Weights of a small transformer language model.
Architecture: LayerNorm before each block, learned and rotary positions, biases on query, key and value, tied embeddings.
MLP neurons of a small language model. Each row is named by its layer, matrix (gate and up: input weights) and neuron, and shows model dimensions 32-159. Each number is 50 + 15 x the weight over its row's rms, rounded and kept within 0 to 99. A neuron's up and down rows have the sign that makes its largest values positive.
After each neuron's rows, "fires on" lists the tokens most often at its 100 highest values on Wikipedia text that the model never trained on. A number after a token or word is its count.

L8.gate8:56 70 55 41 68 72 33 47 36 64 67 50 51 44 47 55 39 35 51 57 96 24 47 62 47 38 63 78 45 33 51 55 57 34 48 78 43 24 39 46 66 58 45 36 42 30 54 42 49 65 44 36 26 36 24 52 59 71 42 66 41 41 24 37 43 29 59 49 36 40 81 42 45 43 41 72 26 57 37 41 44 46 37 43 75 66 27 53 44 31 57 51 47 76 53 56 50 33 62 29 53 46 43 36 68 60 14 78 64 50 38 62 81 65 40 47 51 28 77 64 51 52 79 70 63 63 35 47
L8.up8:13 50 75 57 36 36 53 53 42 42 43 57 65 42 29 68 39 50 48 57 46 46 47 58 62 34 63 87 54 68 48 42 43 68 58 41 79 46 31 56 44 44 68 36 48 45 56 53 63 47 47 29 50 32 40 37 62 49 52 62 46 78 63 58 64 59 77 39 54 64 63 37 73 59 44 51 51 49 82 87 60 20 48 63 54 25 40 65 68 31 68 74 54 48 27 39 31 45 64 68 54 58 63 58 74 32 50 42 26 41 47 93 54 34 42 49 56 50 21 51 29 44 51 42 47 44 76 70
fires on: "ul" 23, "ar" 23, "or" 7, "ro" 5, "ir" 5, "ad" 5

L8.gate305:52 46 59 39 47 51 74 17 32 81 44 28 44 49 61 52 62 46 43 28 61 55 59 30 56 20 72 75 60 62 43 70 65 42 42 55 93 57 35 57 19 61 57 57 48 48 51 81 19 59 63 71 39 53 71 84 30 52 70 50 35 46 73 53 40 62 22 34 56 38 40 38 50 56 23 36 39 27 72 65 49 60 38 63 48 44 66 73 62 55 62 59 41 41 66 48 24 58 51 75 33 56 69 47 34 61 48 53 16 46 44 51 55 72 58 67 47 63 51 56 39 43 42 71 59 65 63 40
L8.up305:46 20 45 48 34 31 64 32 59 54 84 60 52 57 69 52 33 62 59 53 73 47 72 30 97 31 37 60 87 54 38 40 48 72 30 54 30 34 57 21 30 41 40 28 60 54 49 69 49 51 07 69 22 63 48 48 23 41 76 35 43 39 50 65 73 60 65 45 59 50 39 18 46 30 19 61 55 69 43 29 52 36 55 74 54 63 49 40 52 59 50 49 52 45 61 35 47 41 29 46 49 23 51 50 75 37 27 59 41 59 43 52 52 41 65 60 50 61 49 48 44 53 59 70 40 65 48 62
fires on: " f" 38, " F" 17, "\n\n" 5, " re" 5, "7" 4

L5.gate352:55 60 55 59 42 57 54 23 32 54 71 32 60 36 56 76 58 54 75 31 51 52 50 55 51 54 72 55 61 43 50 29 59 27 23 43 37 23 27 62 31 73 81 69 69 41 25 45 61 23 82 55 70 59 51 52 49 33 43 64 64 27 35 57 39 69 66 67 60 66 74 63 41 53 95 28 59 65 37 28 47 43 45 59 39 56 68 54 50 61 58 39 24 46 34 67 66 73 45 56 34 45 46 36 26 31 40 52 36 56 67 52 52 59 63 46 62 45 56 51 68 48 67 36 68 35 63 44
L5.up352:46 39 33 63 30 58 77 33 48 25 68 54 74 36 45 33 32 59 73 85 33 36 54 59 43 64 45 63 40 62 59 17 56 62 40 35 22 32 56 34 31 41 68 45 54 61 27 40 46 42 53 38 73 70 45 58 58 53 46 34 63 77 62 45 41 41 56 57 55 41 39 51 40 26 62 71 06 34 78 24 62 60 44 56 43 33 45 29 59 18 51 36 75 73 63 65 40 59 50 80 46 64 82 80 23 34 51 52 39 45 45 36 74 30 49 45 54 40 35 67 65 57 43 44 84 70 64 22
fires on: "1" 41, "le" 14, "é" 13, "2" 13

L3.gate442:51 47 68 76 60 73 48 45 42 45 37 49 43 42 73 34 43 45 58 55 39 48 79 41 10 60 30 70 61 84 66 63 28 35 69 65 32 58 73 79 30 46 42 65 24 56 47 52 46 61 34 44 40 64 52 54 45 44 27 63 59 51 33 50 61 45 40 97 63 73 53 45 26 46 58 40 71 24 60 71 75 37 47 50 29 54 45 55 58 39 38 57 48 41 65 44 43 40 59 65 20 76 83 33 41 65 63 25 64 57 36 50 53 26 32 44 36 20 68 54 48 49 47 55 64 50 31 52
L3.up442:53 37 52 77 69 52 44 71 76 49 32 45 58 29 52 29 42 61 52 73 41 50 24 41 34 74 28 41 75 37 43 67 28 36 54 63 37 72 25 54 62 54 24 51 49 48 40 44 43 59 53 51 83 57 56 22 75 60 52 31 52 54 33 16 56 56 76 59 57 62 52 39 54 49 62 48 27 37 80 55 48 09 39 39 15 78 42 30 62 52 30 60 48 27 49 61 45 38 56 51 52 37 77 36 50 33 60 53 58 36 69 38 59 19 57 53 75 31 56 67 63 72 40 33 55 74 36 35
fires on: "St" 19, " le" 18, " St" 15, " st" 9

L9.gate471:31 82 63 72 50 42 23 44 24 43 70 54 77 47 70 46 39 52 42 54 58 49 59 62 78 64 36 39 44 75 52 49 68 42 60 27 64 25 38 62 63 64 56 51 07 51 54 88 56 45 51 54 53 67 65 44 47 46 72 37 35 56 46 61 62 69 74 87 74 47 47 82 55 40 47 59 26 67 37 65 53 41 63 29 47 38 76 46 33 58 29 34 79 46 60 44 55 50 64 39 40 38 55 42 57 35 40 49 64 39 52 46 32 50 49 31 37 43 28 56 54 63 21 71 15 78 56 25
L9.up471:44 63 43 64 22 52 34 68 46 33 45 43 50 57 52 59 36 46 47 48 78 31 54 42 34 29 47 43 40 69 65 63 51 25 56 58 56 41 52 56 30 66 06 74 32 64 48 47 52 54 43 57 48 56 79 67 61 54 41 35 46 53 57 73 37 58 48 49 41 59 37 40 19 95 69 42 47 67 25 74 60 84 42 31 71 37 60 26 37 39 56 50 25 64 66 45 38 31 63 32 28 63 25 56 56 38 63 63 39 48 38 64 53 60 74 42 25 19 38 44 55 85 39 69 53 45 54 49
fires on: "\n\n" 48, "|---|---|---|---|" 4, "|---|---|---|" 4, ": " 4, " three" 4, "- • Total: " 4

L9.gate211:55 53 73 18 33 61 53 44 21 33 52 66 47 52 52 67 45 57 35 52 43 41 35 47 48 37 82 41 28 57 57 52 51 40 47 80 43 10 32 38 28 47 70 54 66 36 31 53 36 48 30 50 48 45 57 60 55 54 43 49 53 63 61 97 64 76 52 71 91 43 51 60 72 26 61 51 30 31 31 37 49 32 61 27 43 41 51 31 42 46 56 21 62 38 42 27 72 34 34 47 41 61 53 27 47 60 47 80 41 31 62 63 43 50 76 53 57 61 35 36 43 48 40 37 43 82 61 74
L9.up211:45 57 40 39 55 59 50 64 44 45 54 70 21 50 61 28 32 49 49 42 51 55 69 46 29 27 34 61 55 54 66 56 53 53 41 38 51 44 61 50 45 46 55 40 43 37 33 36 52 72 24 55 67 54 36 59 39 70 54 29 59 64 60 49 45 38 50 76 21 42 53 38 52 64 67 37 64 62 15 25 58 75 53 41 42 45 47 67 33 21 21 49 46 61 19 70 41 43 17 58 45 48 77 36 34 49 20 56 41 60 34 37 66 50 54 38 82 56 14 49 71 70 41 42 62 39 74 48
fires on: "2" 35, " w" 6, "1" 6, " Chart" 5, "ir" 4

L8.gate320:50 41 48 49 43 45 84 40 37 45 67 25 35 12 36 46 28 56 42 59 39 43 61 27 40 56 28 30 56 56 52 26 69 27 72 57 28 28 48 27 70 69 37 43 59 63 38 81 32 38 66 30 53 36 55 30 43 62 66 53 73 53 47 54 46 41 50 65 68 61 46 18 63 52 59 65 71 16 68 44 20 47 46 44 27 41 39 37 54 31 38 74 28 20 36 46 39 40 72 62 57 29 47 28 73 49 53 74 43 47 37 47 46 70 48 60 48 50 40 73 37 67 85 53 32 76 32 47
L8.up320:55 31 31 51 36 40 59 40 27 26 46 47 48 30 49 49 42 69 55 62 54 79 43 72 45 61 35 72 40 62 44 42 52 38 73 70 56 78 26 38 63 93 66 54 59 87 23 29 53 45 56 49 38 57 83 48 32 42 58 64 35 67 60 41 52 55 43 15 58 57 21 36 55 70 57 74 53 35 63 64 20 40 44 57 46 55 55 63 49 44 43 52 55 28 49 56 44 64 51 62 61 32 55 32 55 49 46 76 43 53 66 40 47 41 31 61 60 71 14 24 34 78 81 31 41 61 48 61
fires on: " c" 29, "c" 18, ", c" 10, "-c" 8, " a c" 7, "==C" 5

L5.gate482:42 81 50 53 62 58 81 32 30 61 42 62 46 37 63 61 31 65 59 51 48 67 40 27 65 66 72 51 56 86 60 57 53 37 42 51 51 71 32 68 34 41 52 65 41 65 70 65 35 35 50 30 32 54 57 29 12 68 43 74 36 64 77 34 47 30 80 44 46 33 72 16 47 14 36 56 44 49 68 26 53 37 51 53 61 53 43 66 49 57 49 54 44 61 43 54 26 41 68 69 48 49 32 50 27 40 31 70 36 52 46 73 35 18 57 30 41 67 57 63 30 60 59 62 74 53 55 77
L5.up482:62 62 53 51 42 60 88 85 22 48 55 71 51 65 63 50 41 65 52 69 50 40 42 39 46 63 74 45 42 60 58 36 58 27 60 51 48 35 49 63 32 69 69 39 42 48 44 59 50 40 65 52 83 38 28 70 38 52 41 45 62 62 65 39 17 44 58 42 45 58 84 37 67 26 45 52 39 49 75 52 35 28 35 57 71 29 54 75 61 46 74 67 33 55 53 28 48 58 58 51 50 42 52 49 44 39 71 53 13 03 46 81 62 32 16 70 72 67 44 56 62 57 55 54 59 41 58 40
fires on: "or" 58, "our" 15, "ad" 7, "on" 5, "ing" 5

L2.gate68:64 61 36 32 50 54 80 56 54 29 62 33 53 68 74 17 31 60 56 32 32 58 62 27 50 33 57 60 45 49 44 51 31 47 46 47 37 63 76 50 29 51 63 70 84 68 37 63 44 34 51 85 49 83 66 51 39 66 35 62 52 58 52 25 42 39 15 55 52 48 44 79 55 24 49 42 36 49 31 73 30 64 40 43 39 37 49 61 69 43 44 41 36 55 59 27 63 52 61 47 71 49 32 29 54 36 74 45 48 69 31 61 39 64 83 62 26 35 50 47 48 56 69 44 60 30 54 56
L2.up68:50 47 67 26 33 61 75 31 54 52 71 59 45 44 27 40 48 32 41 53 29 50 51 67 30 55 44 59 77 67 57 58 50 60 55 51 47 63 40 45 65 57 42 53 69 56 65 26 44 30 56 39 52 62 51 28 44 67 53 71 55 76 91 36 69 32 30 56 73 45 54 35 82 13 25 44 50 50 54 43 61 60 56 73 50 32 53 47 45 32 34 60 53 57 49 31 50 52 21 47 56 33 29 47 40 65 95 72 52 35 45 43 45 53 64 83 55 73 51 43 63 45 67 48 72 36 44 47
fires on: " w" 58, " sc" 25, " trad" 4

L3.gate100:41 42 16 49 48 23 57 18 70 57 53 36 49 52 30 35 74 54 58 78 47 78 25 28 51 28 44 34 68 41 65 47 45 28 42 32 69 46 46 36 92 48 66 40 67 37 45 42 57 71 56 40 52 43 49 71 47 38 52 52 42 50 63 60 53 63 60 48 57 44 67 34 71 37 39 47 80 31 45 63 61 22 69 64 65 47 60 32 51 12 33 41 43 56 58 17 55 52 61 22 72 34 50 45 64 59 52 45 06 31 68 52 43 35 48 66 46 56 34 70 63 71 55 34 52 40 69 62
L3.up100:40 31 20 32 61 18 45 25 72 31 55 62 57 45 29 23 78 56 57 59 25 59 58 74 63 36 76 33 67 28 34 42 37 53 55 59 80 58 47 26 78 62 59 41 39 47 58 61 70 50 30 63 49 50 64 73 55 35 48 77 52 70 63 55 46 51 80 34 50 32 56 53 36 36 37 45 46 25 43 34 49 14 62 53 59 34 70 34 44 52 50 62 18 62 74 39 54 67 50 52 55 42 39 41 82 46 59 26 46 43 78 42 71 33 53 75 36 63 39 72 47 73 55 34 34 62 81 58
fires on: " sec" 22, "ran" 14, " ne" 10, "orpor" 7, " comb" 7, " immedi" 6

L10.gate79:60 48 56 61 55 69 36 46 51 37 62 56 54 33 49 74 32 37 42 46 59 43 54 25 38 34 83 54 39 51 74 59 22 37 28 63 36 49 50 51 70 46 60 72 34 30 41 65 38 64 43 20 67 30 69 99 70 57 59 45 32 35 71 37 49 69 20 55 47 64 25 64 42 56 40 41 54 44 83 49 51 37 61 64 39 58 51 53 48 51 19 78 69 49 78 39 32 89 71 36 53 35 41 46 40 37 24 49 32 50 62 37 56 69 70 67 34 39 35 23 31 71 34 60 29 51 62 44
L10.up79:83 39 51 81 40 30 13 44 49 53 61 52 80 38 31 60 70 64 53 61 59 35 59 53 80 51 52 56 55 80 66 18 55 44 60 49 55 66 57 75 56 67 42 49 45 45 49 52 30 46 34 48 54 74 63 55 37 30 39 57 31 54 32 46 72 68 61 54 45 24 41 32 71 36 42 88 48 55 48 16 40 56 54 65 66 49 48 45 53 78 39 47 13 42 34 49 42 49 48 40 38 34 63 92 21 45 65 61 45 45 37 72 67 49 34 54 43 32 37 32 60 22 62 62 48 53 37 78
fires on: " al" 23, "\n" 20, " in" 7, " |" 4, "al" 4

L10.gate428:25 83 33 53 54 48 51 60 57 63 64 42 66 52 52 48 41 52 42 67 43 81 69 15 24 45 38 38 49 41 62 43 50 49 70 65 53 53 56 62 90 59 51 47 37 73 39 68 56 60 60 21 56 57 33 38 61 20 82 59 40 57 51 41 43 60 72 66 70 53 61 60 34 35 39 52 55 42 57 46 45 27 58 69 39 45 41 58 33 33 33 64 32 42 16 50 64 50 59 21 35 25 47 58 36 60 31 44 47 65 60 61 44 17 38 55 56 25 66 49 52 54 45 64 15 61 64 47
L10.up428:56 70 57 26 45 43 69 47 61 34 66 37 68 33 59 52 27 40 63 58 46 65 53 39 13 39 58 59 57 44 59 35 19 49 40 45 39 57 41 79 51 26 64 77 57 43 59 34 35 50 71 32 92 37 26 40 52 36 49 14 62 40 46 56 42 54 66 35 78 62 62 52 23 44 44 47 55 49 62 51 50 44 40 38 35 70 53 42 75 27 63 73 40 55 31 40 33 72 21 53 43 55 67 20 52 48 44 64 30 47 57 21 42 51 28 47 46 35 55 32 60 49 35 85 52 66 26 36
fires on: " p" 48, " Le" 9, "L" 7, " st" 6, " le" 4, " P" 4

L10.gate638:57 57 54 45 21 34 43 66 27 78 53 46 58 41 61 62 32 26 23 55 66 64 50 55 47 61 46 51 50 68 73 61 19 64 44 41 59 52 56 29 46 59 45 44 46 38 21 64 50 42 50 43 61 57 51 52 68 54 37 39 50 26 47 42 37 62 68 57 74 46 43 43 41 35 48 68 27 42 74 72 53 61 60 40 83 29 51 65 90 52 63 54 38 45 89 65 53 37 34 59 45 33 12 60 54 65 55 42 53 59 61 53 59 55 40 38 30 58 41 56 42 52 49 51 67 07 73 72
L10.up638:37 48 45 67 40 42 41 69 55 63 55 40 40 41 53 61 58 41 60 43 88 55 70 62 69 52 47 32 65 72 67 53 41 38 31 40 54 46 71 44 34 50 14 40 62 14 46 57 52 53 46 58 65 31 65 77 42 52 79 51 53 56 41 36 66 76 78 45 46 40 51 40 17 40 29 50 47 54 48 51 68 60 82 54 56 30 51 42 52 60 52 49 43 45 52 49 63 31 48 67 42 53 42 56 52 28 56 65 43 64 48 53 73 42 64 37 38 62 59 45 45 82 53 41 38 22 66 73
fires on: "\n\n" 59

L10.gate137:36 48 24 26 57 51 42 34 61 36 40 72 67 60 38 66 61 50 58 21 60 57 58 57 59 64 47 71 53 29 53 54 54 21 42 56 61 43 71 49 72 45 74 48 61 28 67 53 72 59 71 67 43 62 24 25 81 44 71 54 56 31 40 39 42 40 45 37 62 62 44 24 50 67 74 71 27 31 29 43 36 26 55 83 45 49 60 38 35 39 38 58 63 62 54 64 65 56 49 32 48 65 58 45 49 14 45 63 27 51 39 62 40 34 54 30 64 49 31 59 30 67 50 53 69 68 46 29
L10.up137:58 43 64 85 34 38 47 17 57 67 73 62 41 40 57 58 72 44 57 58 44 46 31 66 52 27 44 17 27 61 46 35 42 50 34 36 39 54 18 82 46 47 46 55 21 57 67 49 48 76 40 49 60 68 56 55 59 51 66 78 51 50 58 79 54 65 58 36 43 36 70 48 81 32 67 46 57 58 75 82 47 41 51 75 43 42 49 55 26 50 29 40 49 20 54 80 22 46 41 52 39 40 52 35 48 60 70 37 36 50 45 57 47 26 30 71 59 47 32 34 40 56 50 27 30 73 41 51
fires on: "\n\n" 30, "\n" 10, "===" 8, "S" 7, "G" 5

L8.gate180:54 57 37 62 54 44 90 50 73 52 67 54 78 52 58 51 41 50 47 48 52 26 67 47 41 63 67 40 79 41 56 33 44 45 68 49 50 54 47 83 59 43 62 51 37 32 65 36 15 27 34 25 57 40 41 64 37 24 48 45 14 66 40 32 48 21 48 72 49 49 53 43 70 49 67 42 24 59 67 75 52 32 41 35 49 54 54 73 68 35 58 61 34 56 66 72 59 42 57 30 52 32 42 66 29 52 48 63 57 46 60 28 36 41 68 46 44 35 67 61 56 28 59 50 36 55 45 84
L8.up180:65 68 43 49 65 39 84 49 47 59 58 64 39 43 47 41 57 56 86 47 63 35 48 63 41 63 67 59 64 29 57 51 59 26 45 44 51 36 57 43 62 45 67 86 62 23 40 34 37 53 82 42 48 48 59 54 74 76 52 69 43 62 22 13 60 42 42 47 51 66 60 78 42 57 37 59 20 44 52 43 11 74 07 47 59 60 24 58 64 58 31 55 39 76 74 51 71 30 34 53 73 43 48 48 48 38 34 74 38 45 43 31 41 51 49 29 41 50 53 54 77 45 65 48 55 72 43 28
fires on: "m" 26, "h" 26, " m" 9, "re" 5, "p" 5, "sc" 4

L2.gate145:50 67 40 60 61 50 59 47 37 40 51 25 23 44 36 48 39 45 36 52 58 58 61 49 63 46 36 47 35 74 17 55 68 40 64 32 47 32 54 39 38 34 32 53 62 63 37 83 53 27 68 67 47 36 55 51 71 15 65 48 43 43 64 29 62 39 40 57 86 38 48 45 61 57 71 51 67 23 82 47 61 66 60 39 33 43 46 77 34 38 27 58 42 45 20 72 62 37 42 44 61 43 58 40 47 20 39 51 64 41 49 40 47 77 43 57 53 53 59 45 36 64 54 73 19 53 72 66
L2.up145:39 37 33 30 38 56 51 66 52 29 47 39 54 46 76 66 56 41 29 55 53 60 57 31 34 82 46 47 48 49 39 60 60 51 57 50 33 54 34 38 53 63 30 61 51 47 10 70 30 50 54 59 52 39 55 36 66 38 42 61 54 50 48 42 51 28 26 37 45 59 52 61 39 60 69 29 72 20 50 56 51 19 41 42 59 49 59 84 31 50 54 58 40 33 56 80 62 00 54 86 50 49 79 58 55 38 73 29 51 38 42 34 41 49 47 45 39 55 18 53 44 44 61 79 50 55 59 58
fires on: "-c" 16, " | C" 16, ", c" 15, "- C" 15, " a c" 11, "c" 7

L3.gate609:53 65 42 53 39 44 43 33 51 45 57 38 34 13 68 69 62 47 57 53 48 51 54 49 38 65 51 64 48 84 50 54 60 45 72 58 54 76 25 52 32 34 41 60 56 32 28 41 44 55 61 15 34 45 62 51 35 20 52 58 59 68 56 35 47 58 49 41 37 66 55 58 25 51 31 65 47 85 80 29 62 57 81 73 30 38 63 35 59 13 54 75 47 42 63 47 58 81 67 51 68 23 48 64 47 47 56 48 33 22 46 20 60 70 60 48 69 34 39 45 34 37 46 68 47 51 27 45
L3.up609:52 53 58 59 27 41 41 73 49 54 71 53 49 40 30 47 39 54 13 54 54 45 50 37 52 57 56 59 53 40 46 41 48 49 77 53 55 36 58 27 49 39 35 57 53 72 52 40 60 46 67 48 51 61 51 43 38 35 29 75 47 43 49 39 24 15 67 48 43 53 58 34 62 47 22 62 49 44 65 35 74 58 77 85 66 14 40 81 57 53 48 51 44 41 73 51 44 65 67 56 54 51 64 48 55 66 66 63 59 47 66 88 39 92 55 53 07 69 49 45 25 65 51 59 75 29 50 56
fires on: "\n\n" 24, "|" 20, "\n" 20, " v" 6, " |" 5

L5.gate497:64 43 52 54 39 35 31 36 65 20 61 48 40 73 52 38 17 57 57 40 63 94 64 16 66 38 57 67 45 25 38 44 36 47 17 69 54 39 44 66 32 55 59 41 67 52 60 70 50 61 32 26 46 32 63 33 66 64 19 62 62 55 50 69 39 38 66 43 57 49 26 50 71 61 74 62 47 71 47 45 53 49 42 50 57 45 73 46 55 64 29 48 17 48 58 59 67 65 43 44 60 50 33 76 37 68 42 60 47 63 48 50 48 28 51 54 54 46 51 52 49 67 52 70 43 21 43 63
L5.up497:57 55 40 31 64 42 72 23 34 61 51 47 57 66 69 64 38 87 59 40 38 60 44 26 54 17 16 53 53 42 53 57 63 36 46 57 58 34 55 50 32 67 63 57 37 40 47 51 63 17 39 41 50 41 26 58 31 54 32 39 43 49 35 37 54 48 55 61 63 53 50 50 60 56 44 66 16 59 39 53 54 45 58 58 54 51 44 31 40 44 27 39 47 51 39 56 36 58 51 44 58 46 32 47 30 98 45 49 39 67 53 55 72 49 71 61 33 22 36 29 29 44 33 54 57 47 39 55
fires on: "at" 21, " Mat" 19, "ot" 17, " mat" 10

L5.gate147:59 42 50 59 43 27 54 44 63 77 41 39 25 57 42 50 56 53 67 77 51 38 38 51 72 31 72 63 37 30 57 59 64 47 62 63 58 68 39 63 52 58 72 64 79 52 57 60 79 50 85 38 64 46 39 57 48 78 19 48 20 92 76 60 54 58 36 27 34 41 66 61 54 13 38 61 25 58 35 43 58 80 54 37 65 27 62 58 58 54 41 63 59 61 39 32 72 77 66 70 38 66 39 63 48 69 54 39 71 37 33 47 43 38 63 46 55 58 65 52 37 43 77 63 54 58 35 54
L5.up147:52 45 42 74 65 55 45 25 39 48 49 57 29 48 41 54 47 48 52 31 37 65 70 31 34 44 58 55 62 39 47 44 41 69 69 73 56 46 40 24 50 38 61 69 46 66 44 36 56 46 34 40 47 58 49 62 28 28 85 15 68 63 58 60 41 66 26 71 57 48 43 66 65 79 36 45 49 49 57 29 65 30 46 45 55 48 52 34 38 48 63 65 41 45 61 59 68 33 29 35 43 53 31 49 48 47 41 71 34 50 92 30 43 77 23 24 26 55 87 38 63 58 44 36 58 66 51 54
fires on: "t" 15, "m" 13, "ph" 8, "})" 7, "d" 7

L9.gate541:50 32 52 45 33 63 55 62 41 34 19 48 46 61 45 13 59 36 48 56 28 42 46 31 25 64 42 55 33 54 60 36 32 32 68 63 59 43 45 35 74 56 48 21 42 50 60 56 73 68 48 55 23 63 44 59 34 36 51 52 57 54 48 35 76 66 45 76 56 46 56 57 26 55 62 49 66 47 55 63 97 52 42 69 76 54 72 38 60 37 49 36 50 68 24 46 48 57 43 91 80 67 45 76 42 66 77 49 47 41 40 60 37 57 44 87 61 45 44 47 45 30 55 71 73 27 59 45
L9.up541:55 36 33 67 70 50 53 56 44 35 29 42 45 23 32 59 22 47 46 40 44 55 55 71 56 42 52 55 35 60 59 49 57 55 54 32 44 49 61 47 42 36 48 74 62 64 49 51 60 36 27 28 38 68 62 74 42 50 19 64 44 56 49 08 54 54 49 50 63 50 58 42 41 57 54 69 49 73 50 66 78 61 53 46 26 19 66 28 52 23 50 35 70 34 35 41 62 12 31 61 62 45 91 75 20 51 59 24 75 33 55 37 55 72 70 56 42 41 36 62 45 67 62 99 58 24 37 31
fires on: "." 16, "ag" 11, "ac" 9, "al" 8, "le" 7

L9.gate509:50 52 50 45 58 51 50 45 52 38 42 55 45 62 58 63 56 32 44 35 57 51 58 48 39 61 78 59 59 40 57 53 39 37 57 53 42 32 59 71 30 49 74 35 62 67 52 62 54 50 74 38 03 38 52 21 40 47 42 29 30 46 58 76 50 26 58 69 44 42 86 55 26 26 38 56 30 54 56 58 38 74 34 31 65 52 51 63 39 51 46 65 43 57 43 50 52 29 45 57 58 80 56 78 43 33 38 63 45 42 50 64 80 60 39 29 47 60 63 73 51 57 72 42 51 31 76 65
L9.up509:55 50 43 27 64 34 82 56 63 42 46 56 50 32 45 47 41 50 15 56 77 57 58 32 61 76 44 33 57 53 82 56 40 70 64 46 28 85 30 35 72 66 64 58 67 40 53 70 43 63 78 64 43 61 42 40 55 79 63 59 32 67 35 54 39 56 37 70 42 47 50 62 60 45 43 53 73 68 24 30 35 83 49 44 72 36 52 67 52 59 36 45 73 56 57 44 72 32 65 59 66 47 41 23 47 54 31 56 63 54 65 40 80 58 61 40 51 59 68 59 34 55 62 43 60 35 31 26
fires on: " m" 35, " M" 23, "c" 5, "p" 5, " a m" 4

L3.gate476:76 62 37 46 60 55 57 61 52 64 55 48 53 42 90 65 37 50 47 51 54 56 62 40 32 49 50 53 53 52 51 43 47 37 50 55 43 47 50 29 44 50 70 49 77 55 47 56 49 36 36 37 45 87 40 45 37 60 71 41 70 45 60 56 26 50 00 47 69 20 47 46 50 41 65 50 42 14 54 55 51 47 70 64 19 53 44 92 47 42 46 56 53 54 61 61 32 67 72 58 43 44 66 53 67 28 69 54 68 36 81 28 38 45 35 44 42 59 30 19 55 55 61 65 40 50 68 46
L3.up476:43 45 36 47 15 52 32 40 48 55 65 54 45 48 48 51 63 53 48 45 46 38 50 52 41 44 50 59 52 57 25 66 36 79 38 51 54 48 46 17 51 33 38 70 73 41 70 48 31 58 45 53 52 52 67 52 50 52 39 59 31 86 66 59 33 72 43 29 68 43 57 36 84 31 60 60 47 48 56 57 57 61 58 32 33 45 52 46 42 73 34 51 72 58 53 46 51 51 39 44 54 47 30 42 47 29 38 68 34 73 43 20 20 33 73 22 65 41 59 41 76 88 61 37 52 26 56 64
fires on: " w" 95

L3.gate370:68 50 55 23 42 55 60 30 44 72 48 40 48 37 50 35 48 64 48 57 38 36 27 54 84 51 53 66 38 50 45 57 84 18 08 56 50 61 67 36 40 55 51 57 33 41 45 31 55 46 44 41 53 46 36 35 38 68 61 55 45 44 59 67 59 63 33 92 32 53 60 70 55 27 54 57 53 74 31 39 62 68 41 37 63 26 52 48 55 24 63 29 49 22 63 20 68 67 50 56 41 53 64 48 62 62 81 68 51 17 34 34 35 55 56 58 81 65 37 52 62 61 36 43 55 68 68 60
L3.up370:58 57 56 49 38 42 58 37 63 53 58 52 54 44 40 00 68 53 61 57 20 69 20 58 50 46 51 48 32 37 50 24 58 39 46 43 53 53 56 34 40 47 45 41 72 35 70 31 51 52 41 46 45 35 58 55 24 73 88 52 64 51 55 57 67 57 49 72 58 41 96 53 67 50 65 63 55 54 47 44 62 60 56 31 24 44 33 63 39 43 77 66 48 33 56 31 62 72 75 56 83 57 38 54 51 41 62 65 32 25 26 38 27 50 72 65 63 50 48 36 54 57 46 54 40 58 56 41
fires on: "iv" 65, " comp" 6

L2.gate36:75 49 39 39 61 29 70 57 68 50 79 51 47 56 56 27 38 49 34 41 65 59 63 39 44 58 42 50 43 57 36 72 35 37 35 55 49 46 34 33 44 46 36 71 67 49 49 86 59 40 31 62 49 34 44 28 42 37 27 16 36 43 58 35 44 75 72 65 29 44 48 63 48 33 35 43 33 47 47 60 58 74 56 61 46 48 55 29 37 67 53 36 23 64 41 46 56 72 61 39 58 62 69 42 50 28 40 45 76 41 46 43 53 27 53 80 47 68 67 48 53 73 52 58 70 00 44 66
L2.up36:62 26 36 60 68 65 47 45 58 38 61 43 48 60 38 42 48 49 44 19 64 44 66 48 62 37 12 41 39 44 57 55 37 61 26 27 51 25 47 34 44 31 24 58 15 55 52 49 41 54 61 12 34 44 41 59 43 43 27 05 35 40 50 76 45 29 40 72 63 68 40 51 34 59 49 50 50 46 47 59 75 57 70 74 52 38 52 39 33 67 58 56 23 58 51 29 10 75 55 54 48 64 56 46 59 34 56 40 52 60 61 57 59 34 38 46 38 55 87 47 51 56 36 60 81 31 42 70
fires on: " Reg" 11, " rank" 9, " reg" 9, " mat" 9, " Mat" 8, " capt" 7

L2.gate436:51 41 38 74 64 51 64 42 51 60 67 20 73 43 46 49 52 65 66 45 36 65 53 39 31 41 36 66 39 70 35 41 70 39 28 71 76 78 47 58 52 63 67 41 45 56 41 46 69 48 64 38 49 53 45 28 59 48 60 60 38 36 34 44 24 65 30 44 56 29 64 43 46 33 36 75 54 52 37 81 51 54 34 77 44 62 36 40 25 62 53 41 17 49 51 43 37 35 43 46 42 70 46 55 55 37 38 23 64 38 39 40 54 50 70 34 62 36 65 52 53 58 74 50 60 72 57 42
L2.up436:32 44 56 22 44 38 55 33 45 56 64 22 39 17 24 43 55 63 44 76 19 35 40 67 30 72 32 54 61 45 59 38 39 38 61 24 50 81 59 74 38 71 59 40 54 66 26 61 82 58 59 46 39 66 51 47 24 79 60 47 80 41 68 58 58 49 57 55 73 64 63 48 32 47 69 67 23 53 52 29 54 81 51 56 48 65 32 60 28 42 57 56 33 38 34 64 41 48 59 53 63 49 34 70 51 73 47 53 47 42 32 57 30 51 74 45 71 65 32 26 55 43 38 86 64 74 55 60
fires on: " Comp" 21, " comp" 19, "==P" 8, "==A" 5, "==F" 5, " ins" 5